config.toml
n_head = 8
lr_head = 0.00581
schedule = "wsd"
MLP neurons of a small language model. Each row is named by its layer, matrix (up: input weights; down: output weights) and neuron, and shows model dimensions 624-719. Each number is 128 + 24 x the weight over its row's rms, rounded and kept within 0 to 255.
Before each neuron's rows, "fires on" lists the tokens most often at its 100 highest values on Wikipedia text that the model never trained on.

fires on: "se", "ne", "et", "ae", "e", "age"
L2.up1124 [146 146 120 124 131 114 134 132 131 138 154 131 167 121 136 171 142  95 142  80 125 145 143 126 162  87  90 138 102 109 179 144 152 105 195 110 137 111 161 122 109 147 133  94 128 133 144 133 151 143 106 106 156 120 123 161 102 105 157 126 131 127 102 140 122 170 106 134 127 111 146  96 146 129 152 124 142 139  80  95 159 113  90 125 182  92 116 118 125  83  87 144 153 124 136 177]
L2.down1124 [135 152  90 113 159 149 120 148 149 101 124 141  70 109 105 130 112  90 128 108 108 168 105 151 150 119 173 146 109 143 166 144 135 158 150 140 108 158 146 119 169  89  81 153 121 113 124 151 111 140 127 124 165  87 146 133 125 153 127 135 103 113 141 200 134 137 114 136 139 154 153 131 129 154 147 150 123 150 125 144 138 152 103 100 158 112 156 115 102 151 142 161 128 106 144 115]

fires on: " made", " make", "k", " def", "ch", " F"
L2.up878 [104 162 140 139 101 141 134 152 137 130 135  76 136 127 115 129 155 178 153 173 149 147 100 159 135  79 107 164 116 157 128 119 117 150 152 136 125 127 135 155 121 146 122 133 111  91  82 181 138 162 107  83 105 124 162 149 145 125 134 168  91 174 160 187 136 150 127 138 117 166 115 120 114 135 117 205 106  85 104 121 126 119 115 139 140 107 134 156 140 126 127 125 133  96 122 101]
L2.down878 [106 129 120 106 119 103 115 154 111 134 134 127 116 156 128 130 152 156 112 154 143 120 128 125 117 163 139 164 122 107 145 126 165 121 127  97 131 135 134 134 108 144 149 175 119  95 131 130 139 122 149  88 138 123 113 105 137 114 119 144 135 125 130 179 108 136 136 130 120 181 114 120 135 117 131 150 179 137 149 103 156 118 151 126 106  87 122 163 142 132 143 144 113 116 114 112]

fires on: "d", "the", " comp", "de", "ed", "es"
L2.up1086 [143 124 124  92 173 193 141 111 113 152 145 111 128  57 136 114 124 143 140 141 122  85 123 161 109 167 106 140 135 143 116 130 135  90 130 144 118 146 119 144  95 158 134 150 132 109 154 134 130 155 146 144 128 124 120  96 135 147  97 110 167 134 126  88 134 103 133 157 117 121 133  89 116 130 107 135 114 143 107  93 151 127 128 126 162 111 116 122 187 123 153 152 126 145 148  97]
L2.down1086 [120 108 113 139 101 142 103 127  98 128 149  92 112 130 139 142 121 101 123 114 120 122 130 129 132 138 122 153 158 129 144  98  97 113 101 124 116 119 140 105 119 174 133 177 169 120 177 149 121 146 135 110  83 160 122 144 134 135 130 149 130 134 106 108 112 114 102 122 143 132 158 151 133 150 122 115 121 120 111 119 195 108  98 120 116 174 127 107 128 102 133 169 128 160 105 111]

fires on: "ed", "d", " limited", "ted"
L2.up948 [140 130 152 140 110 154 133 137 162  78 149  96 146 167 136 184 139 131 132 139 145 167 121 119 112 138 112 124 151 144  68  76 162 169  75 139 132 143 116 102 151  88 120 114 124 133 129 112 156  89 150 160 138 145 134  78 131 100 156  99 106  91 148 148  87  84  90 128 123 153 111 107 142 119 140 163  83 147 156 100  96 122  88 139 131 127  93 123 109 138 132  91 157 143 105 135]
L2.down948 [122 134 142 130 139  90 116 136 129 113 142 108 117 153 114 162 116 144 110 133 142  70 109 136 111 130 118 116 119 154 113 164 124 130 125 154 139 105 145 131 138 140 103  91  96 103 140 105 119 143 119 169 124 137 157 131 163 133 119  89 137 134 105 125 155 128 152 111 123 137 102 137 156 117 130 135 174 120 130 207 113 101  95 154 163  85 159 113 143 109  76 159 148  91 111 149]

fires on: "ly", " originally", "vis"
L2.up2928 [123 161 114 121 138 145 183 146 115 130 171 133 140 153 127 145 116 121 127 124 154 123 142  88 105  78 113 138 107 147  99 172 140 151 137 124 151 108 115 177  76 137 125 148 156 130 105 132 162 128  68 170 145 106 118 189  91 138 149 100 176 108 147 141 114 111 131 166 104 146 121 119  98 135 133 131 104 139 126 127 111 135 105 101 148 126 180 164 122 128 152 126 101 114 119 159]
L2.down2928 [137 156 163 114 106 109 145 117 134 145 142 128 158 121 119 197 117 151 139  99  91 147 151 131 118  93 140 122 104 177 121 125 171 144 110  99 112 112  56 143 148 122 125 141 114 155 105 130  88 189 165 149 144 160 117 113 126 148 142 157 115 146 141 123 171  52 112 132 126 101 117 131 105 121 157 132 126  77 120 173 140 116  72 134 110 146 118 146 138  66 161 109  65 126 149 109]

fires on: "text", "hum", " Angel", " Program", "card", "ol"
L2.up155 [132 129 150 123 118 100 120 162 172 128 130  94  87 152 141  95 109 149 156 169 145 102 132 134 160 171  98 163 127  92 129 121 143  77 125 108 123 106 134  88 152 159  97 126 138  99 115 114  99 144 144 110 123 101 115 122 140 109 115 109 136 174 106 157  96 123 112 138 163 122 111 146 135 145  94 127 152 130  83 147 112 120 114 116 123 144 159  91 151 130 115 162 124 140 145  95]
L2.down155 [167 142 130 119  99 121 122 154 172 124 126 106 153 166 133 130 135 116 169 132 106 142 125 129 167 168  88 116 171 100 135  89 110  86 129 167  95 174 145 119 141 140 176 126 127  59 108 158 129 166 124 133 163  67 146 169 141 127 131 147 104 153 133 159 141 149 153 145 135 107 152 147 140 170 128 149 136  91 113 106 105  90 106 151 106 143 176 104 126 119 144 161 152 163 119 113]

fires on: "'", "\"", "’", "ing", " place"
L2.up2544 [123 124 124 182  81 100 172 111 163  86 101 144 146 139 137 119  84 196 153 139 130 131 134 152 123 103 109 147 133 141 139 128 155 136 108 176  96 101 121 167 113 173 148 118 175 120 129 103 124  95 116 174 138 144 149 124 126 104 155  85 163 115 143 119 149 128 134 128 153 103 146  89 104 100 116 123 143 124 141 101 124 145 130 167 127 124 100 142 177 120 120 117 162  73 114  92]
L2.down2544 [141 156 195 135 137 123 109 103 150 135 140 113 125 125 124 111 185 148  89 161 111 106 100 128 176 100 123 138 118 130 154 119  87 122 148 138  99 138 107 158  92 126 130  94 130 117 100  95 120 100 153 124 119 128 119 129 111  97 129 105 140 162 137 143 123 142 109 159 106 138  93  92 108 126 116 153 125 169 114 121 133 128 134 146 121 107 121 113 127 152 158 102 158 160 168 119]

fires on: " ex", " pre", " Pre", " Inter", "ex", "lo"
L2.up2379 [ 81 120 163 131 102 100 145 115 125 136 108  99 140 101 141 134 144  59  79 132 108 110 150  79 113 100 170  67 151 167 140 150  92 168 169 122 123 122 128 152 121 173 155 139 115 128 135 117 101 153 156 105 133 111 150 182 139  79 178 131 120 184 124 148 110 133 149 134 144 164 120 113  93 156  95  93 116 170 115 135 126 153 115 135  96 125 111 152  96 159 127 116 145 145 140 142]
L2.down2379 [140  87 107 130 100  98 138 145 172 141 105 133 183 117 135 160 115 126 123 123 160 141 118  79 159 105 134 116  96 163 148 125 110 136 156  90  85 147 116 148 149 100 163 172  92 114 138 131 110 154 165  86  73 135 130  99 119 139 194 124 124 148 108 109 149 161 132 123 150 131 114  99  85 139 109 124 105 123 172 122 128 142  79 137 104 116 107 126 117  98 150 161 121 154 127  98]

fires on: "s", " to", " on", "ward", "ed"
L2.up2057 [158 131 120 105  82 134 100 169  87 100 171 124 178 133 155 134 144 152 147 130 138 156 106 141 101  96 138 124  88 149 137 106 136  89 106  81 122 116 115 117 140 134 123 120 123 148 130 146 130 184 161  94 113 131 118 103  79 157 147 143 113 171 156 146 171 130 121  85 128 134 135  73 124 145  87 137 132 122 146 149 141 150 100 133 107 106 114 102 128 138 137 130 124 119 158 120]
L2.down2057 [123 115 120 169 147 156 118 115 172 136  91 131 106 113 148 109 101 118 102 131 128 124 139 137 104 164 126 122 126  82 121 149 191 128 141 167  80  91 125  91 129 132 170 144 117 127 116 172 106  90  96 155 125 114 120 128 167 117 155 150 122 134 168  70 162 109 140 132  87 184 134 130 131 136  93  85  88 134 148 130 127 157 124  99 137 139 121 123 138 141 123 152 149 101 139  94]

fires on: " Har", " Do", " Ya", " Ber", "h", " Tha"
L2.up1114 [127 129 101 158 145 134 103 123 168 125  78 138 132 130 106 103 162 106 115 101 143 151 137 122 106 150 137  60 124 125 117 157 109 133 125 139 139 169 131 129 137  93 117  74 161 156 144 166 148 156 106 184 103  71 111 138 108 103 120 123 101 107 165 147 177 109 120 165 118 110 171 156  98 171 119 108 122  98 133 122 119 167 138 152 133 126 158  84 117 111 122  85  93 159 140 137]
L2.down1114 [151 131  94 145 192 100 170 125 152 163  97 166 134 143 127 128  90 152  91 123 166 137 149 115 121  99 105 115 123 128 173 140  83 154 128 161 131 135 138 132  91 115 111 128 129 126 172 161 103 159 163 108 108  94  80 156  88 122 157 152 137 132 142 147 148  96 148 150 138 109 109  93 157 143 116 130 109 137 110 129 108 136 165 129 130  93 139 140 133 141 123 149 149 151  92  96]

fires on: " known", "d", "ed", "ian", " century", "ring"
L2.up619 [158 142 134 135 200 157 120  87 121 164 115 131 135 100 153 100 142 144 127 149  91 126 150 107 112 161 119 146 137  91 102 143 109 158 108 102  81 147 121 134 128 135  93 148 159 149 151 124 139 119 127 100 125 118 174 144 138 150 131 114 146  78 128 124 114 145 122 117 148 126  77 113 142 157 114 140 129 146 104 125 136  94 166  99 123 113 121 106 115 109  91 144 124 103 113 122]
L2.down619 [132 112 125 125 108 146 123 133 122 149 174 102 158 113 118  99 102 107 120 118 136 134  66 107 104 135 128 118 131 132 170  78 145 117  62 146 140 164 145 138 160 107 124 116 106 129 124  96  88 109 128 159  99 103 161 100 154 113 136  95 139 152 150 162 114  97 101 129 116 128 117 155 140 138 172 139  99  98 108 145 139 118 106 102 108 147 182 158 161 129 103 144 165 101 105 125]

fires on: " as", " $", " $\\", "}"
L2.up918 [131 120 179 125 110 141 129 128 119 126  84 142 114  76 151 112  98 118 103 120 130 156 102 111 109  98 119 104 131 159 122 150 155 123  84 158 139 120 130 136 131  95 158 116 146 150  69 112 125 137 138 132 120 121 115 194 106 116 104 120  99 126 103 123 159 102 135 149 132 163 143  94  86 108  92 125 121 124 134 130 163 147 148 117 133 138 110 109 140 153 113 125 131 171 164  82]
L2.down918 [ 94 136  96 152  75 124 113 154 149 129  78 164 111 142 113 138 157 125 106 148 171 109 155 135 126 150 142 180 126  87 127 120 161 121 101 141 162 124  99 115  98 124 147 166 156 106 134 124 114 159 174 135 126 158 136 131 151 124 142 188 135  84 142 143 116 114 104 111 160 182 109 109 128 107 121 119  75 114 123 108  94 116 127 100 185 109 152 114 127 116 112 141 102 124 128 112]

fires on: "d", " released", "ed", " launched"
L2.up1689 [ 95 128 114 143 177 126 109 144 118 148 138 126 162 146 128 130 116 135 105 160  92 141 146  87 113 105 128 148 154 143 114 105 145 158 109 126 119 116 128  79 109 120 114 172 110 134 127 134 141 136 141 115 126  96 158  97 121 105 137 123 155 188 133 172  86  84 131 135 130 130 112 114 132 171 142 138 126 160 108 116  78  99 133 118 129  96 125 113 136 173 121  96 116 113 159 165]
L2.down1689 [154 131 213 137 132  87  68 112  99  91 133 115 110 116 110 115 159 206 184 118 157 118 115 121  79 112 197 148 105 105 161 122 110 132  79 139  95 139 114 115  79 158  92 117 147 152 163 134 154 142 152 120 120 135 138 115 153 136 147 143  80 121 138 133 154  87 170 138 140 111 143 130 128 123 121 146 130 123 104 116 109 167 124 127 112 136 106 138 102 142 157 121 141 124 116 145]

fires on: " by", " of", " to", ":", " known", "ing"
L2.up2120 [130 108 123 134  99 111 124 140 140 136 120 123 103 135 106 114 155 156 134 139 157 114  89 140 136  99 152 109 131 118 131 162 150 132 130 117 126 121 104 135 114 130 152 167 122 108 129 119 142 139 125 137 147 125 117 162 124  94 130 146 131  84 127 131 117 122 106 142 105 138  96 198 142 140 102  82 133 135 148 157 111 141 176 107 142 139 121 135 132 116 100 114 103  98 147  96]
L2.down2120 [119 205 132 133 122 163 148  86  97 116 138 162  99 110 133  86 116 127  99 115 200 152 108 102 127 150 113  90 132 110 172 197 163 113 153 110 150 121 121 123 154 107 166 116 148 138 120  84 137 108 138 136  85 108 103 112 129 130 151 151 153 136 126 125 105 108  81 136  83  83 132 134 165 123 100 150 159 139 119 156 156  73 148 147 151  99 138 147 113 102 144 108 121 131 132 142]

fires on: "-", " auto"
L2.up1304 [123 123  99 158  92 175 117 140 137 139 123 124 158 131 123 122  95 103  91 187 125 132 126  83 129 134 139  89 120 185 131 115 185 144 124 158 132 109 133 103 160  97 141 148 122 100 139 105 125 126 107 111 135 108 113 110 110 143 148 129 113  89 133 118 109 106 147 139 133  91 136 144 129 130 126 128 125 145 119 104 152 116 156 162 169 189  92 135 140  94  91 139 133  96 138 139]
L2.down1304 [143 117 128 119  84 109 103 148 144 105  76 151 132 133 148 133  81  90 123 140 135 121 158 142 107 138  99 149 121 150 125 127 146 131 151 144 141 137 128 105 145 107 148 108 139 135 140 116 116 130 118  73  80 142  99 141 101 138 107 104 123 136 144 159 112 128 123 116 132 158 126 130  88 162 111 108 106 119  72 149 129 119 122  90 144 104  58 146 115 137 114 130 144 122 107  90]

fires on: "\"", "'", "”"
L2.up1167 [119 112  98 149 114 142 129  52 168 147  97 106 129 136 131 150 105 126 118 125 132 136 124 155 121  77 109 109 136 154 130 139 158 112  76  81 125 164 130 143 137 135 106 171 154 150  93 113 116 135 132 153  96 123 136 148 133 160 152 137 147 139  63 129 127 132 133 134 160 184 157  70 122  68 146 131 121  99 153 110  95 159 174 131 162 128 153 155 148  70 111 120 138 135 133 129]
L2.down1167 [124 139 139 129 140 131 133 101 142 191 144 121 153 132 137 157 149 134 102 160  85  98 107 141 140 111 126 144 150 189 151 128  78  70 125 183 174 154 102 149  84 126 109 107 109 118 142 135 144  93 114 125  93 112 159 147 122 118 136 114 125 162  87 140 110 156 120 108  60 208 128 133 118 122 147  89 145 132 114 127 154 134 152 134 124 138 102  88 106 155 111 109 152 154 137 112]

fires on: "s", "'", "’", ")"
L2.up1836 [103 117 118 135 108 179 188 105 113 130  90  67 172 158 156  99 132 102 119 111 144  97 114 134 137 107  86 135 128 117 156 142 134 139  99 138 129 137 150 134 116 134 124 130 129 113 108  90  95 100 124 114  91 138 133 104 149 107 133 137 116  98 123 141 180 184 175 117 152 151 130  67 113 123 119 113 103 128 138 128 153 125 148 124 121 130 150 104 136 116  77 152 129 148 100 129]
L2.down1836 [122 150 108 104 130 106  77  96 123 161 106 126 100 147 136 157 158 132  86 124 110 103 136 125 161 134  97 138 152 144 151  95 144  98 114 116 141  98  86 157 136 134 124  89 104 161 131 119 122 121 130 110 114 125 178 133 124  98 161 132 135 160 163 109 130 108 157 122 140 149 145 111  98  82 131 109 132 118 111 115 133 129 155 146 106 161 111 112 159 137 119  92 118  96 165  81]

fires on: " Con", " my", "our", "ly", "Con", "y"
L2.up3070 [103 123 149 128 122 141 148 137 115 166 135 149 135  75 133 109 147 114  88 103 101 135 132 142 106 129  82 110 113 115  83 115 100 144 109 150 140 131  75 105 134 126 141  92 146 106 132 144 128 144 142  93 139 115 147 115 118 152 136 147 114 152 126 125 103 146  94 111 155 120 128  96 139 132 146 171  87 136 135 127 139 150  95 133 148 148 160 154 145 118 136 120 108  80 127 124]
L2.down3070 [113 137 109  85 106 128 158  86 131 123 111 133 145 144 146 115 148 148 143 145 123 151  71  97 147 128 110 115 115 123 130 123 112 125 130 112 124 129 136 130 103 135 180 106 118 151 135 126  99 144 128 123 102 120  94 120 134 140 129 173 101 147 130 119 134 139 117 148 103 159 174 142 128 131 117 126 103 170 117 163 124 112 122 139  87 102  94 116 148  97 127 165 167 116  86 132]

fires on: "-", "ly"
L2.up2256 [134 122 152 117 113 149 144 172 154 133  99 175 129 122 127 182 105 116 134 149 134 114 142 117 116 126 124 133 169  99 132 113 181 140 115 105 152 136 144 123 130 128 120 158 121 135 141 113 119 176  99 148 119 106 139 119 139 109 142 167 147 149  84 115  87  75 100 133  92 145 126 158 140 141 110 106 134 119 106 130 177 118 132 174 190 133 155 149 138 137 131 147 149 164 150 138]
L2.down2256 [123 139  89 154 126 141 111 100 115 134 133 111 120 104 107 146 102 145 114  92 149 152 155  66  93 112 108 118 139 152 115 113 149 118 176 110 157 162 171  69 144 107 196 147 147 125 135 145 140 125 110 164  73 128 106 130 118 154  81 143 154 107 108 143 103 113 121 161 152 127  97 134 136 167 135 104 137 135 102 135 114 127 133 109 106 148 135 151  99 142  73  93 161  94  83 151]

fires on: ")", "\"", "'", "’", "]", " of"
L2.up2693 [ 74 121 135 113  59 124 138  97 167  80  99 117 119 102 115 134 160 146 131 114 151 113 129 156 101  99 120 145 144 118  98 146 140 136 137 142  94 143 170 121 141 135 139 129 167 131 121 132 122 112 119 133 113 111 104 141 122 119 140 120 121 113 147 112 139 133 156 136 108 151 113 100  98 141 154  77 110 128 152  83 124 128 150 128 149 103 103 154 135  96 132 135 116 144 154 129]
L2.down2693 [172 124 153 124 136 166 125 178  99 177 103 130 134 120 144 117 129 111 133  89 108 139  83 110 151 136 128 138 146 146 109 162 148  85 137 117  87 117 136 198 176 115 109 133  74 166 124  90  97  87 102 147 138 141 131  89 109  89 129 124 114 136 150 154  91 140 161 102 116 159 108 146 108 102 134 122 108 151 103 132  94 168 123 148 111 113 128 103 157 138 106 101 168 140 115 120]

fires on: "n", "ne", "ine", "e", " tree", "nne"
L2.up311 [108 133 107 112 145  73 112  79 135 133  94 114 173 168 137 108 139  93 131 105 127 172 143 141  99 114 130 119 155 139 120 148 132 149 124 126 148 186 167 108 153 168 135 108  99 137 124 141 120 113 132 119 166 141  96  74 135 106 130 172 109 125  96 137 103 169 131 148  78 124 127 138 132 135 114 113 161 143 148 129 152 121  99 104 142 126 105 133 142 132 138 136 115 117 143 184]
L2.down311 [136 116  77 148 135  99 170 125 145 151  89 155 123 118 123 104 147 160 125 119 110 169 133 121 146 121 111 151 137 117 146 173 112 114 104 132  96 173 121  96 202 123 125 115  98 108 115 182 135 129  98 104 162 129 149 162 171 124 150 123 107 160  92 132 142 164 131 100 117 165 157  98 121 131  97 139 115 115 123 107 122 142  91 144 113 121 105 100 147 131 131 122 110 105 153 171]

fires on: " home", " Home", " Case", " Ya", "ed"
L2.up848 [147 182 140 120 121 128 129 118 136 101 134 106 128 137 107 110 137 127  93 118 112 117 171 158 102  58 129 123 144 109  99 138 153 109 132 125 108 145 134 124 142 154 125 102 136  97 143 119 145  98 133 125 151 125 146 125 124 112 141 152 102 150 120 151 133 171 181 131 108 104 112 182 105 136 110 133 131 112  87 111 146 122  77  98 151 119 111 192 137 147 144 147 159 122 129 122]
L2.down848 [123 128 157  92 136 156 107 114 149 133 123 129 126 121 124 112 138 128 132 119  79 106 134 144 119 118 150 161  79 110 135 129 117 133 129 132 169 139 108 156 150 130 115 161 144  92 121 109 137 121 144  80 145 146 112  90 143 152 124 144  64 123 153 178 101 112 204 125 106 101 144 172  91 108 155  96 112 143  86 124 121 122 104 106 156 144  91 172  99 159 113 157 164 126 106 105]

fires on: ".", "'"
L2.up1805 [124 156 131 117 161 152 162 110  96  94 121 110 145 108 185 113 142 146 125 158 113 159 119 145  93 161  51 117 145 106 126 100 129 101  67  92 118 102 126 148 190 177 159 148 133 174 101 142 137  83 110 156 128 127 138 112 147 130  98 127 151 128 127 113 128  97 134 116  82 143 165 145 143 126 115 102 134 143 153 141 151 134 120 131 178 103 138 123 171 122 134 136 113 145 153 105]
L2.down1805 [142 126 119 117 110 130 158 145 152 154 125 140 157 109 129 134 148 137  82 145 156 189 174 170 160 122 111 128 105 175 155 158 118 112 173 161 148 107 116 198 127 133 160 130 110 120 163 104 131 170 133 131 121 129 129 126 149 147 156  53  87 174 162 104 102 149 149 167 137  97 139 110 139 160 151 153  80 141 137 100 122 158 132 133  95 134 143 130 106 158 145 143 133 171 137 127]

fires on: "1", " Sun", " Bank", "un", "profit", "ward"
L2.up659 [127 123 111 151 136 155 122 113 149 154 104 149 149 122 122 119 105  99 127 152 126  94 128 123 101 137 118 141 133 140 133  91  93 123 118 176 146 153 137 121 151 207 119 116 124 128 172  82 138 120 153 161 120 138 112  80 126 115 165 173 134 140 111 137 132 137 154 153 121  86 101 146 135  94 114  81 143 111  89 110 119 148 138 134 123 159 108 137  81 155 100 157  55 111 139 150]
L2.down659 [ 81 107  90 126 136 126 156 114 171 128 126 124 157  94 164 156 131  99  95 127 139 113 114 150 101 137 149 133 107 152 142 157 116 116 115 152 103  91 112  87 152 164  83 143 111  98 124 155 183 133 135 182  85 124 180 121  95 162 137 114 125 158  99  88  95 156 146 114 104 140 112 119 136 115 162 100  96 146 129 128 157 127 144 111  98 134 155 191 127 149 112 128 120 133  80 148]

fires on: "ed", "den", " div", " Double"
L2.up2664 [ 88 168 130 120 139 129 130 133 142 122 146  78 142 158 126  89 117 129  94 144 121 124 136 127 157 143 110 103 118 153 106 178 194 113  99  93 132 129 158 119 120 124 141 121  81 116  94 100 129 135 151 132 136 119  88 104 144 149 125 136 133 153 103 118 118 123 135 128 115 149 178  94 142 137 122 168 107 145 140 125 137  83 140 159 133 125 149 134 128 142 162  89 131 151  91  95]
L2.down2664 [ 83 124 113 136 157 108 113 110 120 102  93 106 167 170 108 152 134 117 115  64 125 148 154  67 134 145  90 115 136 152 124 126 147 156 105 126 143 124 148 119 105  96 119  97 115 134 114 130 131 138 127 124 119  88 102 160  97 138 129 131 182 135 131 136 104  96 137 155 131 136  87  60 133 174 163 122 116 129 117 110 157 151 166 128 129 117 159 116  97 116 139 129 118 117 114 123]

fires on: " to", "ing", "p", " Gun", "ed"
L2.up312 [153 137 115  88 105 130  99 111 140 138 107 142 154  99 156 115 119 136 139  93 137 115 140 139 113 133 117 130 111 123 139  96 115 146 127 144 161 153 126 152 126 141 163 112  89 119 106 144 162 126 119 101 126 142 136 169 103 147 120 138 143 147 150 147 114 148 116 153 139 113  61  91 136 144 109 145 129 151 171 164 102 138 133 148 140 118 131  86 154  98 144  68 132 159 127 124]
L2.down312 [140 120 117 144 119 158 116 138 168 130 117 139 110 147 134 112 166 146  85 123 162 103 128 143 112 130  92 113 118 117 121 120 145 108 130 149 122  68 139 116 109 189 116 120  95 138 135 134 155 132 108 139 148 104 129 141 139 131 128  99 125 124 121 130 114 121 183 123 126 133 107 159 104 134  93 127 154 107 169 112 108 162 158 146 108 170 141 119  92 121 117  90 161  87 143  83]

fires on: " South", " Home", " home", " Po", " but", " Union"
L2.up2151 [110 154 158 164 148 100 192 130  86 140 135 166 127 143  65  99 125 116 120 110 147 162 142 146 125 119  98 112 150 123 119 111 149 103 125 120 143 146 142 138 140 170 129  88 113 142 138 116 120 121  87 121 109 145 162 132  76  86 127 100 154 156 110  82 149 197 144 155 124 106 168 119 143 112 101 131  94 141 108 125 100 131 116  79 135 146 131 141  94 146 126 138 162 156 121 137]
L2.down2151 [139 134 121 120 126 141 151 129 110 105 138 138 128 118 121  87 119 125 156  96 131 128 108 138  71 129 155 116  89 170 130 122  90 162  92 152 144 143  86 159 161 150 100  94 160 123 131 125 107 135  90 130  97 148  93 155 110 134 132  96 123 134 129  98 109 148 154 120 113 147 138 148  55  92 162 109 142 152  86 144  37 141 120 109  97 104 120 107  81 127  95  60 181 124  93 168]

fires on: "i", "ri", "ari", "si", "cha", "ro"
L2.up1409 [154 138 144 117 168  91 149  88  63  73  99 136 111 145 122 118 129 152 134 115 117 145 163 168 113 118 131 128 120  86 139 141 164 126 133 150 139  98 115 108 139 114 119 152  95 128 159 137 158 176 122  93 115 123 131 137 149 129 154 117 115 158 152 128 146 148 116 113 121 134 106 146 134 144 125 124 101 122 144 108 149 128 145 104 110 123 137 114 139 160 123  86 115 162 146 163]
L2.down1409 [135 143 101 143 144 145 139 153 104 144 152 145 106  78 165 147 101 183 123 149 136  93 178 150 125  88 125  97 166 133 156 124 170 134 121  97 160 117 149 155 128 143 167 179 130 122 129 123 162 129  95 130 152 132 139 129  94 125 123 134 116 139  99  97 125 130 111 147 152 101  91 138 130 132 124 151 108 144 194 117  91 131 164 110 125  99 159 139 163 126 112 128 117 163 126 178]

fires on: ")", "ed", " who", " attend", "ets"
L2.up832 [ 84 119 158 130 121 171 156 199 138 153 111  96 128  87 149 170 171 152 147 136 113 151 124 101 116 150  89 122 140 136  98 121 129 153 122 145  95 163 115 109 106 113 100 105 144 124 109 206 178 119 142 129  94 126 162 177 162 106 131 121 160 172 132 132 146 115 151 159 121 121 102 130 127 117 153 153 109 153 114 104 131 173  93 137 148  90 166 110  98  97  79 113  76 152 132 139]
L2.down832 [157 124 117 171 122 122 163 130 111 132 115 126 125 110 107 120 152 118 130 134 137  92 125 106 200  93 102 171 114  90  99 172 152  78  65 119 100  98 163  97 118 145 184 128 139 109 110 120 120 109 141 127 139 156 124 133 120 111 129 155 127 120  99 177 145  82 141 156 159 167 152 130 180 126 123  83 132 171 134 171 108 156 120 120 127 131 164 129 177 179 143 148 126 117 129 111]

fires on: "ing", "ter", "in", "vin", "ly", "an"
L2.up1190 [170 160 118 136 125  58 136 121 141  86 134 144 134 139 145 105 117 133 128  98 111 137 117 187 157 105 132 110 109 153 108 138 165  95 127 121 131 151 151 145 102 182 112 121 119 144  82 145 151 131  50 157 175 119 113 144 115 181 105 113 120  91 130 169 130  89 116 131 108 169  96  92 103 108 104 105 147  80 159 128 102 157 122 164 105 108 113 161 155  96 100 143 115 120  92 164]
L2.down1190 [186 106 181 115 164  93 141 114 164 172 163 163 126 118 179 103 148 132  79  97 123 106 119 177 111 134 100 127 103 137 127 144 124 127  98 137 148 116  96 131  82 111 164 119 124 134 118  81 109 158 181 159 137 147 108 164 124 122 103 122 132  95 121 139  79 149 132 105 159 133 102 144 129 111  93  97 120  95 126 113  91 117 116  85 100 123 125 119 119 137  94 135 117 127  97 143]

fires on: ",", "-", " +", " and", " –", " |"
L2.up2762 [142 152 129 140 150 128 185 101 121 172 128 134 155  90 115  92 110 129  82  93 140 133 139 119 140  93 101 119 119 139 113 130 122 114 129  79 154 102 131 122 108 107 123 138  94 167 144 151 149 118 142 127 145 111 128  97  54  85 130 101  87  99 139 110 139 132 152 132 152 143 115 134 117 118 121 112 154  95 117  96 123 170  81 126 129 125 124 146 139 110 134 136 132 116  97  97]
L2.down2762 [ 97 129 141 105 167 151 169 115 149 160  96 130 155 153 182 136  92 151 163 105  97 112 120  89 184 137 161 114 121  93 147 119 112 157 141 108 127 112 161 119 140 134 161 122 110 131 127 110  99 121 111 118 140 168  90 172 141 160 120 100 125 105 132 126 135 139  84 135 104 146 154 125 128 106 139 151 136 134 144 120  90 121 122  84 157 146 129 169 113 170 111 106 131 112 140 130]

fires on: " made", " make", "ing", " leave", " making", " considered"
L2.up1873 [ 80  64 115 160 114 116  99 124 128 125 142 148 134  76 100 143 143 152 159 128 151 158 153  94 156 144 127 167 111 115 126 112 127 103 144 142  96 105 122 152 137 159 159 113 157 147 104 150 110 142  71 157 112  81 164 124 116 151 121 135 166 151 123  98 164 149 111 152 140 147  92 141 110 161 121 142 107  80 106  99 160 117 120 133  83 128  87 132 143 122 136 127 106 141 135 101]
L2.down1873 [138 142 123 123 125 132 129 115 118 162 179 117 103 173 160 165 141 144 104 207 123 141 139 100 130 123  96 170 156 177 129 141 124 128 129  97 119 111 155 103 129 156 148 141 163 151 104 107 161 131 128 119 114 149 126  93 126 137 138 138 139 120 132 135 114 134 151 146 119 141 109 120 119 109 134 144 116 159 138 116 125 104 158 136 149 125 117 127 114 109 118 169 142 132 129  81]